config.toml
n_layer = 9
d_model = 384
head_dim = 64
vocab_size = 16384
norm_eps = 1e-06
rope_fraction = 0.25
init_std_up = 0.0232
schedule = "wsd"
seq_len = 512
doc_mask = true
MLP neurons of a small language model. Each row is named by its layer, matrix (gate and up: input weights) and neuron, and shows model dimensions 112-367. Each number is 500 + 50 x the weight over its row's rms, rounded and kept within 0 to 999. Numbers have three digits each. A neuron's up and down rows have the sign that makes its largest values positive.
After each neuron's rows, "fires in" lists the words (lower case) most often at its 100 highest values on Wikipedia text that the model never trained on.

L2.gate243:432557456379541427494585517558487526502540486580591485467447526539484538506564612484466464462467427510466540406519529507449486552570488510472493467455538522582449530503578516554451475507483395508565487543437493614494445484431505437517567479576520467455383553397558474544546487458505498423540528499478393466543451403502457449528461449531493486522385524459544491462457542464559468554472558496505480578503474547476431481544436528456436405555488508504470589483532491444552502444547537432485567486357456484404642440491548444456538493531475584430465447479538461517513529425417510515529512590559547514499494443509508455611530511485499519577570474527489506550469487510496512588487449492479494489391476450479556501574415495511541561558593475437555547415489540487554520412548532
L2.up243:466420471471462456494427415474438550484516519467419506388530546500551509445550546416506515463491461443487458462462353436562418547465405492548544461454572491483461617501559567524496597478449516521446480500508542422520589474473482522543525557552579464462523554419533474640506503534474542493562419506421413484488545449546491511427522519498543544478491474558473517519564492570535512476516471542513587375514536569489433526447517408499533526470534517527604454472553529479385479516477536594374558500506523539550484534483482504534607495451632424424402499569503476494474590474491537467534509563448443500550519419478597622446478562509441448484472632520525545485521508414538546485615481556412461457444589550460517508473483578433562562453498513532503506485467512446517434528522565
fires in: "on", "of"

L2.gate725:462465471547468493473493552463482569434475533578472488509495438529548459519487489555543536460511509614440320456543523492615557540497517574513516502526424489443491501590500536456435540526488549436553509524464536467429476508518551458511505477473482562492526577552509531471472490438617557463477557548497577479538595616455482602501426436505521547549519442501533498448504498503521469512487460608544476499422407499534521521562559547484480536528523457456466434502586479549474505455515447474465455485493583480455501537477554510505555553450542515529478489526499499517445521432480493502514525472523453543482491372427492501497480452420411484631575524499578555506441528520432490460576459488538390536476590534543505424482478505445445523463507562541392542450540487488535494447456465
L2.up725:571503539479587480588461523464466516494460571433503564596481551562515547602556454499570527526474526477571454494378480466556497520471573460473536422523475457448536548528527551409448556534437512531490473448589532530530444506512475478543512475466537479558598521608446568530453511448625482527499580372532424401545439472429586474382519595533447530493475487498475571564550579433489456445464523512482519500469410482470456507571526503564481444464437520487593467539530380513526479548552479503563457365535477457499430451504464509502518447467551581476559500445552474486447566437521495461542510430457478378512506470437531473457519437498516532535483574499475519485494620483499534381517465569536504463506486559428550487481457634485463555519450640506511506542517586523514518487523568
fires in: "of"

L2.gate493:450514486532546514551580540452560517461530498484433465485527524586431501528489368514506469471499591437515417560515460466463496553556491575504557493566407479473537431603482558524545415456438573625388397547565502438451481502480472510571546551580464555532481458435482543457524597494540380550586437493594501497576496585454546403566495476444565569541512522456489521426496488557524551614431536526447616552522595486480447470578413484443521474531498474507526469513512354500548514516457388532488562530461499520494509523608452480445546514500505443531493474486498418527356451435511460479449520468535546532488553418437480449556492502520526434446429525580440528524552481470491448541548547520442522570456489543462527441481566561492485513528509463492511501503465503472450584551480549
L2.up493:460600628597449485472469504466633584419510565509489508467513547533519586507427515505530532526566540502427551543519462492473465442462395496422440558457471477438511618476412378603505448580482574542554581482438509537474545496521541486513548485490409485542458512546439437529490522566467501459508545493539576460554426520471620541390514533554546442515535509505453486542497468455511426454519545515542461548495506441580515455529530523461469613526519438464558363473472497522410435463367495492500484466492543510475440526535545408582543545509570471511451419534469503448443478510509535492483581482520509531482490437428453526438442465558604510518486534432567432505478494544541583537466482417450530537623528465540477397472471507509490488515504501578457559485472429528487536465471461
fires in: "as", "glentoran", "since", "it", "vise"

L2.gate519:384559536452470494557470565464464483500474500429515592437478546437473508484424566526547452577522572578489446461516355505452381546380537542437597525494478464482464547334492546549502490525491522480475502501508435520521526495512543489499562500542512452514555458497502506542482520517435420581453452505536437424520457526500475492459481433483554519505489486500563442502434559403576596578458539441430465447474431520558513557559540521502441524516443469446569645499564477549373658476529435472481493499542481545541506456449596571444481476468466484601439432530488357525469527557480555490537491440523544544463550560449458448556446401521490415452455464510499532464430584488519552410507474482438631440484454472517572544489482570479575436500545456541511457559530531571594526521477554
L2.up519:531529514522415573475500505509544452384549430568421562484516440491520532446430442572549474570426447537542423574499529561534499519526491521509449515472454455490569412484503487447485524490564458535518488440427536428448406473476501530429439504489524520435410521470493571486410627560531497491530470570549589459472573537508549449483419497500453543570423542420434588536538494496439430433541498514517493525507404436477512485489430452408553364472423503476452451458506399484517487545436525501588375441533549485434445385563418514552482559441503480433528536397433484605545545432490501525490507602410501513543493507570581522491561554530625472499583480548488493490623578456507506468462501514526507434421564515481508491537478461443520472520500519469567491480518511464537464534466527
fires in: "of"

L5.gate612:421519467410462475515478504451542371442531491513466445498451491482486600467545429527504488529527501520464604553493488496486564563441462458521438538459457451517487484516476504517564499493528457504496498465476476428449510486494368565436433503525482539429383491490463513515495462506516503488609589449463452611453509560486519427616472554590395599560589524563534559534402492467556538517518422561480464473497462511494451554497482598507482502514469472397472566548556505429497543502621479562542463561481454489597474472512384533559459523514537549473521505507500598576436456499454529438633402440536464533540530406555500488501508548529448594449495516479495535526558562503535540398565481485515507539548472496464473461498486563513450541484546577558468465546491514474459547612511537
L5.up612:494417581451455519496575572503564541487480465517458501461563523556478503484527512589477493476464425405477511362461479536629448467430503466516474503414481543569456473500529474503618476589518523524426475520416446412550534539508504570494466543464491535446519590440458503412505459528456505646555551485496457499512528452492503437423514554498565498492498399486470512548478489477496453422577533531535460493471447524472439549560394576536473466557518498560468504428493454454489514514523532512500508607525477500521497520510520476365525522500527615464484529630438529518489467439476546454434551426557481498502466468492503418581522484484518493456585492535481435455464532555517555594415522407488547507555508506503518479437517432468457488522531618521565550498477544504469474346493476
fires in: "methylsulfanylphenyl", "of", "sulfanylphenyl", "sulfanylbenzene"

L2.gate420:491458489473454551557521537480620502464521461495514513427558585439521497541490522423457538519479480580562520536491428524490511498518473546486468457459476499461475526479417469499488439562517542395480574417444485518478529512459575423466531512438536583490503448443520438504504547486611430511613636536506482330475549532484504482464543451518560605548498524464526498398493392480493485510461475504484523560460490565534442570523497496486362415491557458433540505467477481565499605414509367484562493428456476576504490492593469422520504557484513490481449489485462459502530571514405410511562510450462568440553522473438518525476509402483488554511531589539474540555469588479499494480455574542470467418581566516505497476507553530424475530523513491481446513502532479565542502464472510
L2.up420:407593432442528539465564544447507589560507473486452606515419603526471429491531491475463520592379480539584463481549547500472567538565593395520499386534492499536502504533507544470362459494520485440479529545416565511503489501459558550577484437526445553501466522494426389582465492462548538516531448511543517430526477529427436474604502453537511535546513515387485496514574470456532537476471540453435495454454427410485570529470420506446571526520494494507532511476507480457520512435512557513431427482496537483476537564448487469511495520531582481499550397451527498488543369543486521560451491390474480486480574557478524477531511464532531466463577517500492537460530528543521458579449516496526486461445408549489435434622610508546467571411515548546571453447539553512474528543491513
fires in: "as", "villegas", "asher", "theux"

L5.gate840:532488550565478392562498531539581529603561459447560548483455471456509552584455473557442533544488497542497512405482434544521477465596437495556413485442517548480433543531458424438395535513502453519492520551507451520535485518495488529449504508572505591410486491481594476428510504493459456521504434412485434503489555562498518541626502546559512505437475334548536591504570557526490541425517480545505482566465495434458481458515608458353544592465481480566611471517442439574539434514480419536561461482510431484451519517535483532458476425505497601576537438426415549501512541488471471436537535601445492526556477501490505547530505459529467538483405530466480544483495460542488540541555549614531603547518542523458500472488466445498516518432499511425572503555545515440519591571509462
L5.up840:525432424524476582476440443423544517606479517456496507564509383410521479454452399528567515469461459506479498537534466485537563536478489477480454532427605470524484578477405505513438541353543569497486564441452540518582475476522563414623560519522412492501520442590580531502472497595534465606524433512622562578430473594488514510445528437395508476457526557528460600555583429461573469448548445446540419482591534436490467575472524573520557536548585360553454490453484515454481491495493526468526480562561506575438520537470517513585436446468488499526460414581542582572441498414556497533511465516534443506578596512492463597501539526403474425604487497499568415436494563452565464504527413482393456447590528541493541456501473500446497491474499466545532500436500504500532529510521439
fires in: "as", "more", "an", "a"

L2.gate199:513552478507540570461451434464510450523547579514469516468574517488515470501554551529418524513478511523501441521532595495421498430494525515547485471502560487358531504571496481593521489476478483565455399493531450484598452598572603588453573426475507456504392530542548381476549510611471502415550439515459460477554500478476583527572524481492517504517410540557450482482406539512466474402454581457470529527530496499424554467500426468512525473552474481443436611485454568484443553400405448510483627525460510372461407562528452445569466542444471508453533459503515493408509493475497459504436523535483555459482489483502566451489492451456483436443507497558495474539507565549504475495454511506547518433437476561439506512367485529484556435525540518495550489505454487436372558450449533
L2.up199:585479628484508574404501467415493526563504577526453499436607511485480489483513484515486460518466626490475518454510433430424351531450512427649484581536481514423468545499512428511522465579544527521384482480527579467486505454540498457412518517402550492528393439532550553537485500556472484540594438444401555483456503552543480500466454488415430533558544487532479547500387476477451402517525486497472541545492518540493490512526512498601543620541550462573455508495438603547502552467401492484545554505483525480467480500522542483588423537506499513416545536566477479487558486537504466558455477515489522502494520500475586475467458480480511466358441451519536532553560502500523402446452491475417484458505517501398539511449473487488525449512576468463484508574501459550532463466449488
fires in: "medal", "place", "degree"

L2.gate396:563488478460534557468461464450537589400520512485469503455508443533450558494538451457449625454521449524476453523502557524522528482448440485570486535513544520519471486493496523502505452558547498488470544595472542537564513493480545522492479476553560510513538522439583481472540538474508417479480426505450565416552444491502571487448503485516453443546536444503408477446501491459487475443407482512497437471450493448430415504477564489493425531402425530399528539546475446526550530506423411552544430514567508458464547457497555530539415483470573536519582559511475455507539485414526411518489580463535542470523438550462580559503476512418515437524505467487522515465504556511485528410475494642523500314540480432421529442566478504525377560501571475588546562518566444476549538626541508
L2.up396:389523476432570423489508491579456472432572530502448556461583486522491631575530546424433481545570533608570428486460594510491445566468510514388522488528557512434520502521503462549491490414500510457513526469531481617492587656523439466460401534538524616506561459518468503491505504599413526524554469445534477493528468413555472486466471444497484478423527596494487479451418529515488443561445596577557536398500550599453428497448490525431517536458571518515518436433497572548497508511444471459448482578564427556495511482534530498486461555441504517472532540552435465473528473506524415483528452504521574516528423482553474516547480449582577486420495450544552501512477477540438440532468542506510548554566498489567517547513541504511566472448557490494509463475594477526499535539523458
fires in: "000", "of"

L2.gate384:507547450512520493488554353482553589454524466537512485510546458472474498491533501613441502382544571548456487436442436528487447531480457460460478467452535575492496496541486445488455470564423560411552526523491394444432470492484519528518519459488513543463448485481522438487525496561485516554474519533491481474566616464581372411472561531454414400566469455611554447476419498544436453430418562500501481526503550549492456481528369431490476543483444517330458488565455568544515548454441493542474478555477537559465467528470447508519436515517460550478524485523507525480578555474434574470555562461501571564564620490482493557464442459575471561524568427473501432456457563462513437521492442494620487524454513489524453561497471426480555503505581558473488444510546504533462540395529464
L2.up384:517482461391581501516437497547469425472485553548465528413419479441480522473463455472500455506435433409532523500528623555419565516477566481481437427483529583534559523422499586569427563494470477431419514456375518434490579513532446494499485498535556436526477559584513484470441452466497528486509435501488448542491542448489523441535516402490477452532367434526464500441483578456496476328506620519537491474479512506463558520529477497479510450546525555446534558499497426567575532540442488554474478527493549480428618533456500465517488464497471500517434545501475514501556430486462462355511405565500481485401507550519489539470478512446510514533491490546483449454443425543509426443550478498539549527561539465509496543498495563465508517553538502489553531526512504569531419485508530
fires in: "be", "being", "in", "of", "would", "was"

L2.gate423:448421514451506477527527512547462472522509383542460636435488483465449549550439554508622490479428466548504516552496492477561558406555491492482430496503465453505550543479575530549461436452421426612472537559473462538505505455522428460402538406513520549482454506477530426402617536560548543490478585559511410452494527469495485473478563572593383493434560519631528546496510552504541489570470478489494534466586459524606566509481476470501491469445460497399508524589585482447548481524542527518506453461498502467495553489564496531516463461463530538510418411568470528484495587445502493506563547473461558525458519401426509513480563450542412491508569454484518462403558502523558483425549576517586503517489477556502514514435510441540505561508636556408496552527394443403492451429577471
L2.up423:409547571485486493576458520526552468506563467481499568407466377505515487475552486470495477515553445529503456469479446494615624539462504528526526456484494397382562565526529539560482445488626509622524644490454482524492494448539468560483487476548597626406488360544433483467570537503490539458526545524460422484567577451520501511492522516517515480554472503593554451504497502512528458575601492549524559464484476611439390478495467521512441451416500409475555540468517536453515497431464432495494515496453544492458603438449511483591472445461512520630356515511375505495524572553384528478542484564509535612504526498540546455509523440441486470554548505454533494508551502558617521532504525558526562521502511412495527445485433521429478523526671485476462446513474514484564485474540482
fires in: "of", "on"

L5.gate810:592647532491520455535447450418568487521587414477523397582482520462496556516564478397464473536384410521451469528599465495504514506542422489507464482472399513532523436442491412602518478594553515510483512506551419515567549464540510504556484554459558441438470425375544548539458499481524477446511571499489551553429433424528418579545469560611471477456580487472454581510409456457465504497566480535389482521422524504466537608526501475531441490497517532439549528428530424467499439488427557501494510496474505557514487450448473509535458460448556514529535520435567477470670412508477479534547485553529451567546520504484550445537480452460478539433493521527453549451485511490432415541396476511478502592605514523464509527466490537493503408413452477521504506434552477446646525415480576
L5.up810:581511518543461517376601551494567557437443534559471551569433544589520518492399455488542544419528495475542578475583591569526472497553450507405489449544481457552402536491542472517530474477482550453510513516404506408505490486522523556584518541570479511491466498455430489465469486483505458445557453522611584478544534468490561547458557490588548464494553468502407484544422530455518507476578490474556503453535489486561511407476409508525559533553421418495532470483485472529465519471517526440498537539504462506510549556594544542531622544407434561450460494439510487431486520434434509592503553525490513522495539398530508551506463464496523479533407477406543522416611520488545510530469507501477536475571487443476512491419493500508487466497492490521458510537468516509559547509433471
fires in: "which", "that", "series", "attempt", "of"

L2.gate328:631547493471551477541564495463458597509479387567454446586469490467465422488492507535480512482436535452463543485540519573427413453537513446464557505439508495481495454511575442477497426638453419538446460569486506512529450382562495480451408451433534396484456509468417444443520477469579444516419521407494539490588448457497411497597531527460540528586494549401473479438456468447493434479503483540366434557542521537522565553469455485482462453537486537498517476483559481508502478454509451457469522522461426562512515476446512521463466533484505542480421568581562555488481541462502467531613509487518472541440479497517565514516417466453504533514554458544472558444471558528511572570504429517532457484393520581496564425543539484545527576509569521537469516553463513493498467490476568
L2.up328:537504464489537510499470494459524590430478357503516474577487565552499470462499527491423485569507585472538586510517457500460434419395588464556566436580506484512536468566489453526473427601482475494537555446413462505582549529476597546545458543535485465548456455563470431523555565511454425526464524482404487568570503528488461595497476534447539500553479631496458499433569566476518438466559482496478491406475514462598445457427439535503510518571568527527583447498531543540384522516538381460517509491455467554417575396468541524554589520515545547430519512471397459553457540533425545547529464450547468498451445435486496470509486490465500585422523511502555490525463427585527409510506500610555501491463496556554498517547512487505551463510475530461496596597529486463526510508452493
fires in: "for", "in", "of", "northcote"

L2.gate139:430527496455479453543491524459530564506486544562530474492523507440559506518471444515500618480454506532423565467552475476486469457432405496552589496484532503525478441522485542478473572453469478544545453519497501489460461491505477527492556508506501444530506471512541576496512478491484473535486463563437482453495637516475527531539498444497411483509452469464530586608498525434450626577468503483482547509483506402577356510577588538525493487493446480486537501482492532530507526443433411477419514491547549480629523580609495468549464528491503549520492454575483529506425481475547395426498536514394577511574468394530524645487547553495607505592580507471582543529444441457428609420420513499510446542535523603560358563464450457419486433498521480488503459494490483444509484510439527
L2.up139:592469490520571394509535452552470466589439452508468535572561456524582502451554556536439425514430451529458539468438487555468488518485551485497535531443436493464511482484404411504472577435509552516445497510595498472513571567518554500411502515507530488649550471500455537557480466501502501546400502497535556501531448468503556516533468519468513431479488469574556461453507526480572444364553454468455587479479473498452483504488535529467480549433458444510543506447594508445579406495400567474481482519565359560448608496530436494463580502584564459481478508500475482529541588408474457439424541450446532518505435504620504484542515479473515476438454480524577578572442509524453405416520522508382453445494535506478458547627534492521567596423466477502597475490550525510538549566532543
fires in: "of"

L2.gate942:484493522445539518418415518568434514482483544532532546484499479503441530404417501504459443517575472424503552481504522546536459487487580550473497471402479567573513569459533512490517522443408494505496507620520508560489532440450593543505457548527430515520527571510480410525454491483508494437514502497446548529477548441514473553553501519416567505468499533506588551463368538480595536503487510583562561451408448499361506376508502563461515493506547492539529521447499380500537479480524482545571472505444515530565536493531423480466511495492606483532623459452515447446535440481525343429478546520545433519435451380555475408493456507491455483532543475497542522436575413464510553391432579481459495542472473509525528469493451552462467498487601518554502423509494524547502365520595548
L2.up942:504531498497441522456456571485475515517451574464443502567551512530451457505478523480471537510527492436564464489564443501517486439399498526496535492575503495586491479410522553538559508533505543567470485548499507494538531521471472607630441511507506518577565503542495477480518476463538437464510529498471616485481355341488557600448455559466452453544482536580511509584558499542542502402546447523494455428531466514444425494443485549462491530479497602568551462574539518536467592436482453513519465437472477528475507464469447596369427602484528511523552412523471453526489474540565520408571471469471487531498579512564479460427449567498464488505494541523534510423511474513500564395491486533464478444413500480524422418524548457490499493469447562546518498594463542503459461442470610
fires in: "name", "term", "named", "of", "word", "title"

L2.gate172:556533467444487482562586453467508446392450506499508451482557438441501536553530507554545521601573391550556454470485512500493512490577430476546485477496574454475477444510533521480519426587435473513530483561470456455438516532492433503472533582496504444536546471409470534511557573453510497542431596430469464432506464489500520521451567507535534483455482450480559491380560541477586550612475565589542537478547465471455475533512500446443568462417461520488499457504483467506549497599546493553375522504504496459564560501479507456495510623466458457449466393476453463583449559455447532497571481484418493484592492446470501619568597539498574545461462480471479503549475436545415442463497516503511489447506537469519524413509437457472499539474560527497445498448405467430494539503588489
L2.up172:422462485531575521472481466498628482438471544512443509455584433503488550479530441498522559555533575426454560565480457496533545472511544509566395509532610488465479474531537580579520531496432537523533514594459531495414555508482448535533479471561457463531533467450496470545616559414539560538502491523486479501460565452501572445532509476528568452574416413507535437401501491477567476528482463585575465607526507480491413522507420475550540435424440507472498483488563502502455437498430488538491508564506461403488515462579479504464565460509505478474406431549481441573467521440515519447559480494537507509540507425539538529432512656393428465589494515443538515480508551551494563495515458441465430294448514431564486433465480441489502525573581512487462462599494556560431510502480444
fires in: "of"

L2.gate402:533532383535432555517546400452513505442431514448535537490472477553562554500483433585460556489515472477553541588462509530487508561475627494467592541534521628568426447504501516555527529511530580503470449559472442509462556539515439537465421524362455489530508459500610466485445546514485531522478571565443444499506424480493529462508466510502567564480573471551420462400450424552490554596442461462430489560528591590522524549475514521448556420460524530456586428538609563511561513531453493458543444421509383507359555446504484476402469524526492465509471497479459535507557439382545503443568505491537509474498488488402440486553469528520501521387452538525475553520519468479465458505485433494531508480524512487428443404520535530471509489498401438531486520463553453578482606459527404
L2.up402:458548632508489430483457519560547555521567497508457496409556501561499470489404543532520445410519495546459454489509499448500463500471470475501442535476511508422573463365492537490440471452549581512473462493570509470522438459461508516600569538546557475531490498479472523438530509572522470518503529499584497544554442492457520510403546407589475513518474553518514498543518535482585492490447476439447542550480470443532415378529467528507508610544521525473431561520522430411484482435556495543511446591468602515554393517382539414610575507559613452473629509537531535452458509514365554488434555423492440463490571466563542537472509579445526554448582496403491455497476470580498531464494478480439474502574512508509449469481358480582504512515510497590541513526478456455577564562527497
fires in: "as", "since", "faso"

L5.gate516:449593411541501550507449526440582539539460538481493471531540512445373574555435532588507439501500563421559518539507512549494584499456514544505558596546509563477399402439394430487519519400515429574537425445466541585538459556490505583475562574510518566503501465582519551527485422507497535511555471424529530574527503465566431427512539449486422413468576452469467569527552504537466498476419464551512476458486448635466426486502494368517497566451553566427567544485511541470506518511444467540441523437528503448515481565509468459540515518605595540561448482477467525450454593507536445493477457379483513513414535539553516482518542583561446510525551523472524524495544435488579525509516569531490507471433550519541497496403459542436508517517557561561533597494447514577619465528532416
L5.up516:400503454474470540506447488352494553502434636495472503508473596472511508514500474594558416494459546478378512448491479524509510446511559529450515452474500607478353527498508510497416457485594449550565566484509536486475493513457606454454523479486493511583522434499582582541474538504495460443480462549536479497484452537471472403457584658488461551537528564559542509540543516533523535613501439553550534427596535523506597518496514461432550450572499550534506565462502424391437438497499517482433502536569470570506423408557519462519510501549486463522545528516494594565532510416509561425599492543538489523482560506477546494471523445426507491454508530543492483484494450499501481496530504425573500535610511562552472480494474623540499455452392411471525402474478439424464544496559479
fires in: "a", "old"

L2.gate775:608501507446597442448501543430498570576429603502349516530543474465442480541469523472510563536484515529519476524484497477471400553496469450480555484461514453493509547500478448448498470549403533546493595502556393514490503555534546497551540533417458428481486435473585433508460492481576520510502537475505481524441478537445537536552562522536558498520512449425511536510512566412537481481599553440473520503414460426565522441554532433546453516485598454495472489578475534462499540500473516569476439498547551482523500596476497574584517497527509400564403508516402473486566462568457542485483529475476436485495539516467452505493502483379517500357578451479534472511493509490502559418547436515474439499395471614483462521519496618405565513493398556508482411482438498455535511489361468
L2.up775:495548426483497532495532474492464492458495538536517522562476537514506524523403528477453488504493499432502513479524490600547491486552539514543500510572553477519442506522594478378502603487476512450468430498510464566471474372464553470478520585486428464561564600486481475505489549500510426525474565526565575521604491448433420475433494490434538519438511510566438530452524453462484498537450490507506522544479489512545433478447458388419486453467553523465501484448433451458514509560371581425425507451535458501466475438577442531525550458541427510553426501502577467429431577505513472529601572616471472519512516498563472491534535354490547556479578544564560547536552557498558497406438530519469620489431387495427551450454519535513431476500510514471422500447395493562567523532608506
fires in: "of", "on", "for"

L2.gate416:481484474455403559496429473574470484447517568496502548620541565561515572547515532493511457565514537663500521522575436492533489462507505623539496542511549494461547545459546467480576493621570553453535549455496485461500518485519538495416447482537520519490532498551528547570532510438492438481378553501504513424424556472460562426469457483512428463514381483527551468516530454414546526472546576433478538448537418515514543536457572482419504536537609556493506525391500449492512572502568577473457532469521482488454428454503468544365523555569503452610516481553444496581475588506422399446536528540526462447498482513485455295424514461418490489538501474510463506512446487468518428507559481562546488488579542500453457458415522546459434423518571470491468477419462490482478519541476423
L2.up416:345520553518590452527626527465529470501443617588423424502408503493501521564470421478486451473466494546553391487515498463431538492494578455518433449484460486461532570595488378562460563473536507442513444493524513597551479477457580482477511519509535464446469484560509533510504479569486555455538492512499485582465581524379488498516574401518458526469479454535464521537508488513453520546400490538544532597573475564480466462477561510545537556441439511455438437503551500531535475506445459542383546526518509504433447457544595587495518541516542480406534491573535533560545535501513498555478549527543484478497406494489427540511495610400460573513511521509534518587448568502384431482492568453472487487544537474533457528469451554590403532468454566467485483461422549580476439423516495
fires in: "of", "at", "following", "german"

L2.gate71:380536561518524552504493529329507429539508583456455496419593504474458594499509416555465494471452428512423613550466450508491515490484450460536492547494552458458469585435552516527464454491600576468409449450491524454536498503488476520506522529513487496534442466515466502531540466470534512523535515467407445498528535490503586480487457579438404358505413493482519406477485455446480501561408482477471480469409496519472562552388562554555552471538439573559483470523566422508533525566494496496524506492554512465438415485446543496537458540455536561533561547458597523527518504490463528435472536513494507523472526526561450533454505512554417515492473451482445409432495510477502491489470522546606568496547427465477532482547474490451493457434440598516505517507457590546564569474460580
L2.up71:477473416494552468612533454531583418518501483531495433451590471571488513462522460429472509465493437408524578477495469539534473531541451526417500533515534472496488458456489468542541419463409444439408536567540478470526545480538536494437530400544517526576486473568432590462514435473420585499489480518457510512492551516627383504511465475537563463469424478455470486490440568499570494411444420460434498374546495521560431581457509534489436365395493485493430515434539489532417506542487560489500478465666482483416496544517514362463430617523566555408443528429481490472569427427466481387435542458557548510490459496471545461508495556564515546520436478518487537506537441457541535471485523564544494451540502575501511510540565411530559553516535531427556495531470493455490493512535480
fires in: "of", "purchasing", "plaster"

L2.gate206:569513463492543542556516538555405480491514516540502530518483435512531435537492513564431409448504458486551442499554480558521501516556535546489507525465435507564422380473567502445495427432527470512539453472438504508449422540579479557485545429542440532541549488533505514534511555568514564511478524481533519469532498566496469382562481467525492550563547476541529568484393475506484456552509610522587569395561499544527486464505517508433462475430463421502547544438579564496472472496520557525466533369512557496451534494471519487529571467552535564538485494538414487482464451393455433479547423537541575489504440564561471537520515384516455612502476512498552441491463543466519467542512584493425566501490529539544524422435509531398498464476527429543605494503478489590509560522521481
L2.up206:508431597535480464560422476525499417610446463438595345538484463533478499418482431554514451517566479458469415490583466505519476596573532454461511432508471531466534462481452481526460540443489504444463537515410460564514589467491536438520567494439442525506527596503523501521423529471490527580512466592539503530501509459525475555528487562513444506554588491469561494481480511475536544489536518512489556495440640448462471530500570563355451504486447547536527568513496495472456491475432485405468411453471508467519487533452499536601600485536537547516507484481492576534422546464472515479550475558481475457565500444502442523425520483572476495469586488336456478437473403474499479600451585496494493499469517586640546491520623531580569423470522441528494471560419544464576517504512405
fires in: "a", "is", "an", "was"

L2.gate411:516471524460553537539572550583517562403560440423488540566491493516507449483529542574516544468542538562476446479480513558495538558456461449458488504496487491545392523374577497481539417492468555586495496556545656483513387429533446505562566496484502465477532473625580652580461545485519494517507473435470443505563504454463573504479528438439454408521503497405435615449565515477506500458509505518509569481465381436531441493529436576464487509464473500535564594519507411488546529501479501510499486475512475445534507489466511474494485534436501455459518587455515445593494601517356490449467531539431515518557537514520463525510470481485461508534584451404474518577450449510552535516485444514495475631419541389459542475427488510470544521551478533559488464469451480538532485476455542
L2.up411:517493467499550419506513520573462547554525483506477479472474431505443521569496574506544510433532482579425513529507474399496454450541474548535501526491533502483468603496452504548519558596602612461527444493544552527489500559418526486556457540559495514447428563481520602470509505562459471521556514493460504471531430458453493576458480459507526477554537483493361593473538514601483469549434555490471629414422476532486462538533474470539475601412458538499472551577503460478546531485478492496512503541469470491457525467411548468532488491561436481485470505559393436486471540490494517526500550572565426553492457528523529520554470542415410500450522483499627561526510594452532564497532474510475601494439541494566540522526456503488512528479511448454525621481349557508491542621493568
fires in: "of", "to", "favelas"

L2.gate1020:464508504566423573485504471529562512458502463527504582559475618560603489560452430503492522526550501568522518589528515525530557589515592477531423451518519496445542504521558419555547511446557523457436505482434461453494509475529497498534528374436480534487479492418513519422501647572580519507446518503508592439528517481529512440445467489479533536524482579422454513483469413502463494576505504491500575519456606371464490494486446544502517569453414449503521441548521534496449445492514564459483517458557526572455475483544503545516500555517545498568528457576390451526499481411512438513516469534445548493473501514400558459385434450456588497492429456411550497431534540503518479534449484463486521486498500540527552520497566447391419523580502468485453452561554419611442575551463503
L2.up1020:465548495462469473533555516619515524542590542451407538485490450626480457438354489528465532478509461578571402463449570529458509549526465496468523584496439437422447504427575551566482455569441508589509531470454445476510520384443523473512542490562525541537538548476500463551491466516470528553419425497485542446499544504550513498516546365506467376548595556500582515453419444444430491531540575505527465506518555560503527438522445568515473476441518499454525474422607484497555495469435542430567525460482559491499506591498496542550509525578537496614532536449513597468506449482455495497483493473537464476504530499533392460471552507474626453375466516501463412466494511529526432467444538496497555505458445488510547428519438464493566553594537469572421526399599643503499551514490570
fires in: "as", "also"

L5.gate874:499612538460584472464578499527494524541397541541519518525433522461488579635520477459510442606465505462473502394527463494511466466498547477484614498468499466473537517578563453501482445527489418638466548474483519502458478491525504582422542482563515505538525520543502469539512529486512420522541519462528522525516523355366419529526389501589500517547518506475419417406514539495470505565497457480506418539516517515531576561531462526456409457475506536544447596526560576570506429517428462488495412522527507421529480507507417504444514447526530515526498499530546539486513474501447487541470439495516607543424399487512544528520435514463453550528423473439454494607406463450541499483555401439559518530493506542533447505404524540466455510452541500500538615506466460603532497564433540
L5.up874:519587429486507563588471510618562476458476532486487549509576440492367527585527551555478557509465474485502451553532501506481597482534607576448493533534489507469442467549502576548508434554474544485570581475504565464511377556550562535486518637531498521502464598531565515525471532448578477515482515580423477444509476558524436366456431489520498450520497475537523481556548538522530529544567451521479544488562540501507558527506482526477464455535489564516519412458553440515542472552494484435449462495375509587475508463503573540451545599502539493511503571384434506491473475469402524498539503561533459464493479452446480537510455560493516471601513455526522529485481556504559586486439527477544376556578457477462503433537489587583579483483486568448501507501430460522479533503448548
fires in: "of", "his", "that", "following"